Weights of a small GPT-style language model, trained from scratch on English Wikipedia.
Size: 9 layers, width 256.
Training: a variant of Adam for these matrices, 202M tokens, 12336 steps.
MLP neurons of a small language model. Each row is named by its layer, matrix (down: output weights) and neuron, and shows model dimensions 64-255. Each number is 500 + 40 x the weight over its row's rms, rounded and kept within 0 to 999. Numbers have three digits each. A neuron's up and down rows have the sign that makes its largest values positive.
After each neuron's rows, "fires before" lists the tokens most often just after its 100 highest values on Wikipedia text that the model never trained on.

L2.down508:481424550517528486517433498545492456525427567533467554479460536455444446434519562408548518423466518524513471435525462517485507430454502588523439503535497488505547533508464525443525480461501528528470508484579590528501474494528524497461448455536545511500597463466464419551522463532524468564514514516516539484425526458511504481471551477467557445473536440523487539445505490432442497491480452526451447534511556513552469496491522447504487450539498444546494484406513516514526527536486438523515503500465505574559520506555475498449458502421598436513543479541460511497510531414507555527
fires before: " the", "5", " these", " ", " its", "3"

L6.down344:471498519560480523512539496414562496459518535469465453478505496508519538426418474454507506450543474565417552412482456442496536591499505481440517508487510403440460468489495511465515491525484509579483503456501531475456489483481472545502457465463551544443521515568470554500550530493448503526549528483532482489489480515502485463484527481481503466477556520511459420509519540455525532512523425503488522548482463575492412553530567500513540504473475449453471518491466495483475432474498496483514535469533484482450477430503437460515498474515365468496414494553540496517531545421527493527
fires before: "2", "1"

L2.down42:512474560526506429518510550520539467485484430553485453458500466523511516575475384432484529527469524519463473454464492452481470465531474503490520485468536496462451490495563475575531523446521523539535465494583545519494520528533429489507518565500622490465526421602464529485448538593584490473513525504500515495424488475521508494499451437522483538518502526467521603517504482572509485487548490481417537526463522478519540411501526571518531552540465459476527473504465478552458487499444449461497476483500433518469542424531438500515496533480456501505479492510518477500492510472547432475
fires before: "|", "\n", "-", "=", "\""

L6.down632:584477619555527560534507473513452525473515452512502447544495533444528447479536423474526489486521460538489478478520507479510464442502576514522489471485512474484480458490461454478532558496571517462561552511520568488499447546494430485459497581485539475495488470521503544498504448493586492529482510494614382533406504507512466480531417498494551510457526525466531570520459500517528545453524479515490488437451473485510480541510519520512518430463533541381466567447508522556451516488480532528509497505461478498521537553445456495515477524417463527502517552547471571438435509507440450494
fires before: "-", "9", "\n", "8", " ", " Candidate"

L2.down544:512513615523464490458512543461408555559475466512484463488495532466489466543440427429496449469544457516522468444523421530464514513491491561506473474522538509472518513482503467427486474489538471541508478513464562474534523576503513503439541514512666465532512407495488499498488480576644492502474507477461506507504542461508475476488404532452505453460533508486510626495504541550550561492511489518508493434431477429522529467484478515520481560495471513488442463510439497543472501434522498473510513499483489525481507514483577505526504538501462496548495471570524483445483490513426441424
fires before: "\n", "|", "-", "==="

L6.down301:522587581529451478537477515437549538492515441601558519473559511495483514467480561471512523463465560476518460480476512473476481456530498493497502533479482562504489467562425482520467524583540459456541494471510541529538459547452428487535511530520547491444469454492522568444499505479442433461550568435506511479461517494501533571480523479510524479518436529448546487459506483560536467496569466525534563573540521535439516441504485466447568522501482499440531563463511503513474561474541538524469462557594525523513548419476512459490515508518492578469507451509469492481421478521469548514
fires before: "-", "\n", " "

L2.down494:513460543559495497503502537511512550487486576558424534489520535449468486488415449480476468500404470481513527498424503532562530463509517548500450493515537493557537544578464530449484438528569524572451549489539553546454471501546451497543423498613648430529514465495502528455499484557526464534526530480478501477469527469468503447457525471507502537466520478531512536531503479562509496456478504513498519556503542422521531531507552475481445491513606490481549449430474517537496496517454457496554445439530511509580490528483533477540522572517461504493493493530544570447551519502468516496
fires before: " the", " these", " his", " its"

L6.down592:500501573496434443477525444514465523528487475484486441482472525473498536436464492472501534529528498511501502435491495491442527525515529501541449527482505475526481491589505510526487484541565514447476465535506493473500514481422543520436501461498567493501448528489473488445491434452568538494439604474494520528435448424566477475491481439523535531507532521442569437497451551497499533392525507497475554476432496521482473540472524526479526585418552486438467448466518565444492469545553511436471454490565508517532505452487465471540447473562513514472500456472527495552592500486534535494
fires before: "3", "4", "2", "st", "5"

L2.down38:527564575470512527495563494545521454494477474457520409480453522494483569513422568569438539560439462500508489537535509513533418460467512553513560420467457526513527508514442474455552496481500561445496504519457557515504467502475489465464534496515610526565488544603512494493567445515402468494521524523457604592464472413473468504513546546526459485508585532492485526556500485478472543532510497455484464540503507473463458463458482514554513508490442488547432495520574473520450495507450514510531525480482539437469484511471489456530435535471541459522455500504456515472525582483448478506
fires before: "3", "5", "2", "8", "4", "9"

L6.down189:483477471479548466475504455435493483483508498467469520462537584474544501451485566513506535478479507493454471451503511451473479505500513595444528566448557450426496508561499446530486508552437495441485473498543489467563425499474580517527526479527491561476520503523452481496627512491476557535481498474503463467493523520476535476468440498511461472456524512464551531533459527515503552522431610543475518440484499491493514573550539466494536530530446532462459518478490530496531475484511401529514488477449545416494467506517491472462462570523474547517507462490553475484525535469521497544
fires before: "2", "1", "3", "4"

L6.down270:480607472532517536503555508466475535511513463533531555536496543529495542477546566471499507500487493527501468476515499498505373439473461537524529450488557516500522583554540530474431576494509516471486535520495530510490467500522456493476463541456469548466475529542519474527471507478545533511501529476425439534478520488528521472542520462485511511396548498481603496567469402487454559551454495454478576481460537568559504504524490517489487501539498547422511530502494452479500536465461470530534442439532475512527485577530537455500460538520506560506491387486535466467467569441537476452
fires before: "1", "9", "0", "8", "7", " |"

L6.down644:487495640580539500467473538490516445508499525539470446540536532465488576476511404445555502484515396532483554489488533513530482430447584519503509508511545507446498480531467469493530529552476537516539535518545553517506440498548455533556582608485630457523504434540495501495493467444578629546511525440488443555479480441446471461533426483509495465469505502445573506485455504470554485553467470488594530487496556554547510483489510524445477504509523481481475530464483536490529484458529522483528496475570451534510444565493502569546468449482517533510477536518513527446478527497538492482
fires before: "-", "\n"

L6.down59:481515439500513502494525516503533571536570441536494415463447571557480549548589544486428518520517490506562555521442462524477487502449529560527602500524489544442446498485414474568493537495555504501496509467494531527352527609514494494504541489482506565550450521515444450532526455519522497440528561490489544516501515447507490474558480506535503490474522465468488502426549519559486507458450467518492479497565504452480515441530530485500524437474416457477513472571499618525475472535506478496529485452519542508502508507556528482509510465580490466474493492544493462457517477543428532540
fires before: "3", "1", "4", "0", "2", "6"